python train.py --head_dim=64 --norm_place="pre" --norm_eps=1e-05 --rope_base=10000.0 --bias="qkv" --init_std_o=0.00637 --init_std_up=0.0361 --init_std_down=0.00637 --beta1=0.9 --decay_fraction=1.0 --final_lr_fraction=0.0 --train_tokens=482500000
MLP neurons of a small language model. Each row is named by its layer, matrix (gate and up: input weights) and neuron, and shows model dimensions 80-175. Each number is 200 + 20 x the weight over its row's rms, rounded and kept within 0 to 999. A neuron's up and down rows have the sign that makes its largest values positive.
Before each neuron's rows, "fires on" lists the tokens most often at its 100 highest values on Wikipedia text that the model never trained on. A number after a token or word is its count.

fires on: ":" 47, " made" 8, " " 8, " also" 7
L3.gate142,192,214,204,189,160,182,180,228,212,179,175,198,229,227,233,178,254,233,232,213,167,172,214,228,206,199,202,180,219,204,209,186,176,195,188,173,215,187,209,197,193,224,158,188,205,212,198,228,202,173,202,182,219,176,188,187,212,208,211,159,240,164,203,215,163,187,194,192,169,186,198,196,179,206,185,214,193,218,219,202,218,207,175,204,174,189,208,204,187,214,201,210,190,202,176,191
L3.up142,216,222,201,189,208,195,247,204,183,187,209,221,204,219,208,212,218,200,154,173,204,205,194,186,216,207,194,217,206,226,200,153,181,179,211,231,204,204,188,206,193,180,189,162,213,209,224,210,180,191,163,171,208,189,197,191,171,214,175,187,219,180,184,208,209,207,199,212,183,197,212,231,194,214,199,182,191,192,188,209,198,177,204,182,170,207,179,213,211,197,227,220,247,228,205,170

fires on: "ol" 23, "r" 9, "al" 8, "il" 7, "j" 7
L9.gate231,178,214,198,209,200,199,167,192,191,168,187,179,170,220,155,195,205,209,152,196,215,176,198,174,202,213,177,219,164,214,181,206,197,204,195,179,204,192,218,164,225,216,182,170,215,247,178,177,175,193,212,189,195,184,183,185,263,227,188,219,194,186,217,237,184,210,206,161,184,219,193,199,215,190,215,166,199,204,198,202,210,204,209,206,201,186,184,223,185,210,219,198,163,202,215,222
L9.up231,225,177,222,183,186,228,189,202,203,183,223,218,168,209,225,235,198,202,207,214,216,168,196,186,196,216,200,165,200,187,185,213,176,205,229,193,220,207,234,180,170,210,244,196,227,245,202,185,174,228,192,192,195,205,178,200,200,232,213,196,203,207,171,199,203,214,205,269,195,210,199,214,217,190,228,174,211,211,179,222,214,187,216,221,224,198,246,171,220,227,222,196,201,196,168,185

fires on: " New" 50, "le" 5, "il" 4, "th" 4
L9.gate172,206,218,185,170,203,218,183,187,186,194,197,188,212,227,230,185,180,205,173,225,201,184,168,220,197,223,177,203,193,177,203,187,216,215,165,205,197,185,224,173,161,195,196,192,203,207,189,182,155,211,148,241,203,192,200,188,221,180,230,191,226,193,169,209,189,200,228,158,202,218,189,135,190,181,194,223,213,210,194,170,195,183,178,188,189,235,224,216,184,166,218,188,212,201,201,199
L9.up172,220,222,199,195,169,215,176,197,232,183,179,186,213,195,244,185,187,206,166,192,209,207,194,196,184,246,228,198,249,208,204,224,210,248,190,177,217,214,201,159,205,229,234,178,195,202,193,220,195,237,190,198,195,204,217,232,237,217,190,200,189,189,187,187,187,223,163,239,184,220,231,160,242,220,200,202,201,212,225,197,212,217,205,180,214,172,202,222,188,186,191,206,217,211,190,177

fires on: "." 60, ")." 35, "\"." 5
L2.gate305,164,213,196,197,197,219,218,186,202,186,174,197,210,157,237,211,194,189,166,214,212,220,156,216,219,172,198,184,188,191,232,213,214,212,196,231,198,192,226,199,173,200,182,224,213,257,205,200,193,164,193,191,199,210,189,204,226,192,222,252,187,202,205,189,220,209,186,196,198,194,186,187,216,210,202,214,180,214,216,237,181,208,209,195,238,218,148,180,194,221,216,198,194,194,157,203
L2.up305,238,179,204,219,240,167,227,222,259,189,198,183,202,184,215,211,234,198,200,181,177,206,202,199,213,204,191,211,209,237,210,234,162,207,197,210,192,185,211,210,194,176,213,184,178,203,189,239,186,194,164,201,183,224,198,193,194,215,229,218,197,157,186,185,183,213,204,212,164,179,193,196,178,233,204,192,187,160,178,201,227,174,185,179,165,182,174,190,203,210,194,225,175,198,202,175

fires on: "(" 30, "." 19, "=" 9, " ." 7, "$" 5
L7.gate333,206,203,194,181,181,174,189,208,204,217,222,203,195,214,193,187,242,234,220,216,215,205,220,244,183,205,180,178,183,167,212,174,182,190,222,192,192,208,201,199,215,196,208,181,207,216,213,189,214,202,202,198,236,233,198,201,190,181,224,183,223,177,181,215,226,203,170,213,205,203,193,213,203,200,146,150,218,193,224,210,223,201,226,176,199,205,191,209,232,194,193,217,203,218,226,189
L7.up333,203,187,151,186,207,216,176,202,209,221,176,180,198,223,215,184,211,207,171,209,208,215,159,207,144,207,193,194,177,223,234,175,185,178,199,179,194,183,192,202,195,194,215,189,209,195,202,211,207,214,193,182,217,186,203,209,163,173,210,229,206,191,187,151,187,158,189,192,205,180,201,208,185,215,194,220,216,220,212,233,177,208,189,221,173,201,169,183,225,230,227,217,165,226,214,242

fires on: "ing" 16, "." 10, "'s" 7, ")." 7, " has" 5, "ie" 5
L3.gate316,222,238,188,186,201,171,226,189,193,212,198,211,176,191,208,186,218,194,195,223,191,220,224,184,207,194,214,206,246,213,223,193,179,220,207,219,192,178,215,214,203,199,220,169,230,213,207,202,191,207,206,214,197,220,192,205,170,195,196,252,184,203,184,170,228,184,173,212,208,218,209,174,189,210,204,190,207,194,216,208,186,242,171,229,229,205,205,231,212,199,200,172,197,174,204,188
L3.up316,203,162,198,216,222,198,184,179,203,215,203,195,198,198,235,223,222,197,211,203,152,201,180,210,225,201,233,205,224,207,185,184,188,238,171,186,194,172,238,162,150,202,229,193,186,184,212,195,181,205,209,180,189,164,215,179,157,202,224,195,201,194,205,241,176,192,188,193,192,181,192,206,217,204,201,194,205,200,178,191,209,204,210,168,166,214,230,210,197,217,181,221,198,208,215,193

fires on: "l" 17, "a" 16, "i" 14, "n" 8, "pa" 5, "qu" 5
L6.gate195,180,185,174,207,204,194,219,211,183,220,212,194,244,244,172,203,198,177,212,185,236,186,199,190,217,172,197,237,205,199,168,208,208,221,205,225,190,205,198,153,197,206,225,188,211,155,184,211,184,190,187,210,203,220,221,229,214,219,166,226,246,204,216,184,203,198,226,174,190,201,220,201,246,197,235,214,181,194,204,189,185,204,175,195,205,208,214,187,188,180,220,191,196,200,178,200
L6.up195,193,183,270,198,196,153,173,211,224,203,171,197,198,226,207,176,212,199,208,205,228,154,189,180,214,192,179,215,216,195,216,154,168,195,200,241,197,204,217,204,208,215,220,244,172,231,207,209,198,196,204,211,214,167,188,230,242,175,189,194,236,195,195,184,216,209,196,161,176,233,229,197,191,201,222,214,197,202,208,189,225,206,201,230,198,192,185,200,197,210,218,209,172,213,235,179

fires on: "el" 23, "il" 12, "im" 12, "ul" 10, "ol" 8
L6.gate184,228,205,198,202,199,238,164,191,191,186,192,200,216,195,233,213,244,217,173,185,192,189,197,232,168,168,234,281,197,196,186,198,166,245,218,213,238,228,196,188,214,227,171,203,213,228,201,228,187,183,167,174,189,211,194,208,204,226,198,189,208,230,208,244,210,174,212,187,153,208,209,203,229,187,228,209,217,193,218,210,197,194,200,197,224,198,218,232,164,205,204,184,204,181,199,204
L6.up184,198,152,222,206,187,194,170,200,208,167,174,207,169,181,200,199,173,200,203,187,183,195,225,181,185,242,191,191,174,199,172,226,166,211,225,248,219,194,204,198,192,196,199,213,209,181,192,196,205,212,152,197,207,219,215,215,199,206,210,197,202,217,192,219,176,195,176,201,217,175,199,225,214,209,187,171,238,176,214,211,207,185,157,199,212,219,214,209,202,189,208,185,212,245,181,173

fires on: " " 32, ":" 20, "′" 20, "°" 14, " f" 5
L13.gate355,190,203,167,179,166,177,188,194,220,187,226,185,226,208,216,211,202,240,205,161,208,176,179,217,218,228,224,201,196,226,227,179,221,176,226,219,211,204,203,186,203,234,207,201,211,180,208,189,200,166,201,190,217,205,178,181,221,198,205,192,219,186,192,212,208,178,174,203,205,183,219,211,206,182,167,207,167,212,220,178,218,245,243,222,228,194,185,195,205,177,188,197,199,199,211,198
L13.up355,239,211,180,211,211,186,186,205,218,171,200,175,229,199,224,202,212,184,208,182,203,209,230,203,239,220,195,195,220,263,201,189,166,194,169,224,235,209,239,212,198,192,214,190,231,226,199,183,218,200,195,156,157,178,222,167,197,191,205,234,191,222,218,178,191,186,236,180,169,220,192,181,177,177,216,205,210,172,181,248,207,221,199,198,189,163,199,176,255,185,184,205,226,188,189,214

fires on: "." 42, ".\n" 31, "ors" 14, ")." 5, "ures" 5
L3.gate221,190,264,160,205,217,186,207,209,186,192,227,221,202,180,221,199,202,173,167,232,177,173,185,227,197,181,196,226,182,193,192,204,225,167,197,225,194,200,187,201,183,169,197,184,199,187,211,183,196,176,200,201,202,184,182,224,178,199,207,197,174,184,200,193,196,218,225,224,210,205,145,184,231,233,215,227,211,199,197,212,213,188,242,211,216,229,181,204,159,193,198,197,217,195,172,222
L3.up221,222,184,199,194,222,194,171,169,200,165,173,184,206,186,209,171,202,152,183,220,186,218,219,209,228,199,189,208,226,204,189,234,246,220,201,217,212,222,185,203,163,233,218,197,195,183,195,197,193,179,192,199,232,201,233,165,210,187,222,186,186,212,177,175,205,215,186,235,211,194,201,187,198,212,228,216,174,215,187,182,199,168,201,207,174,198,166,224,195,188,226,187,187,191,165,216

fires on: "." 96
L7.gate289,206,217,167,169,203,204,199,186,205,216,192,224,180,217,241,191,206,210,184,205,226,187,168,198,226,193,219,207,187,197,238,179,191,208,220,197,185,192,161,211,215,191,208,213,193,195,201,198,195,211,156,221,221,193,194,195,141,176,201,211,186,190,167,189,164,242,190,197,251,195,145,179,214,202,179,178,200,214,198,219,193,222,217,209,189,209,187,235,220,185,199,206,156,198,180,212
L7.up289,180,209,174,196,199,193,196,177,220,197,175,181,237,210,227,203,217,199,195,220,207,205,190,194,169,197,215,167,203,227,187,175,206,188,206,186,199,193,194,227,224,213,192,189,205,172,182,208,190,188,191,183,207,208,215,193,180,218,204,188,197,190,145,168,164,211,176,202,195,207,216,217,194,191,163,197,212,245,204,219,211,188,186,178,185,183,175,225,224,199,204,231,200,242,183,207

fires on: "\"" 68, "”" 8, ")." 7, "\"." 6
L3.gate163,203,179,151,158,144,177,185,202,196,194,192,224,217,201,240,205,182,207,200,182,225,204,188,210,190,198,200,187,218,171,239,223,201,169,196,240,159,211,232,222,226,186,162,242,200,200,190,208,243,201,191,191,192,181,210,210,199,194,232,230,189,176,227,193,199,169,221,250,208,181,148,210,205,241,194,217,194,208,209,217,145,208,197,177,208,180,194,202,185,232,172,191,171,220,222,230
L3.up163,215,168,185,227,201,179,179,203,237,199,180,198,226,147,222,200,245,196,193,195,179,179,203,196,204,184,230,222,173,173,221,181,187,203,189,239,219,210,238,206,181,165,193,231,212,226,195,189,205,189,185,189,165,179,215,166,209,236,197,187,223,199,202,186,176,219,205,204,211,217,193,189,180,212,191,157,207,166,216,189,189,218,185,183,208,212,200,198,182,206,181,205,159,211,216,193

fires on: "." 98
L2.gate96,180,214,193,196,183,172,193,201,211,214,217,233,218,146,191,175,215,204,217,247,192,219,181,229,218,184,205,231,208,194,248,221,166,143,192,206,219,203,182,224,182,188,180,185,161,225,216,196,194,171,225,181,209,189,186,230,223,181,176,233,195,211,212,161,176,151,212,180,189,172,205,214,207,193,223,198,184,233,219,228,200,199,185,188,204,197,211,195,193,180,197,183,199,172,195,226
L2.up96,209,176,180,208,180,158,178,217,214,217,209,214,210,190,193,193,235,197,188,223,189,197,233,214,198,177,190,189,206,242,188,225,197,175,197,192,197,193,170,198,206,197,168,214,201,220,214,209,215,188,220,184,194,196,172,206,199,163,228,195,181,188,202,182,168,179,190,221,232,221,187,165,155,212,202,190,206,187,200,211,187,200,198,164,170,169,196,240,197,245,207,203,231,177,173,184

fires on: "g" 31, "h" 12, "s" 10, " time" 7, " era" 4
L6.gate112,230,215,209,194,217,186,199,215,236,199,214,167,207,210,176,189,222,251,204,230,195,215,180,166,213,182,146,182,214,217,193,214,191,224,216,166,189,180,195,230,200,171,182,199,222,188,195,213,218,205,203,197,200,218,169,220,200,207,206,209,199,229,218,189,193,214,195,197,212,188,220,203,198,209,221,191,187,202,222,185,185,170,204,186,180,175,249,184,206,200,223,192,214,190,185,206
L6.up112,183,176,198,206,208,178,219,174,182,232,183,162,205,211,207,204,203,208,201,196,207,212,175,187,163,179,189,194,219,188,187,200,237,214,224,177,211,216,196,189,219,196,171,210,158,216,206,213,201,186,212,226,224,195,194,243,209,189,192,180,167,189,178,230,172,205,171,172,208,192,203,211,209,204,200,208,193,189,230,205,160,220,208,178,227,222,191,208,178,192,221,222,207,189,208,205

fires on: "ar" 16, "ol" 10, "at" 8, "al" 7, "ul" 5, "il" 5
L6.gate46,204,218,178,228,196,187,195,210,211,159,190,179,192,193,234,219,229,160,189,248,200,193,209,240,190,179,196,219,197,221,195,241,186,193,155,210,233,187,223,179,205,193,182,192,227,223,209,199,219,182,165,172,190,175,210,215,206,213,168,170,187,158,197,228,190,201,178,153,211,241,195,203,184,183,215,168,217,220,196,189,202,183,185,207,225,207,232,198,169,188,202,220,190,197,224,231
L6.up46,230,235,242,200,197,226,178,187,183,170,194,192,191,177,205,237,200,233,212,222,167,191,194,216,200,209,173,224,178,190,209,207,167,207,215,191,255,193,196,184,192,195,214,203,189,213,208,217,152,221,206,174,214,193,202,213,162,207,174,213,232,237,206,218,210,209,245,202,207,168,181,252,215,215,188,185,187,181,185,206,244,183,208,225,225,216,229,200,161,215,211,162,203,187,204,204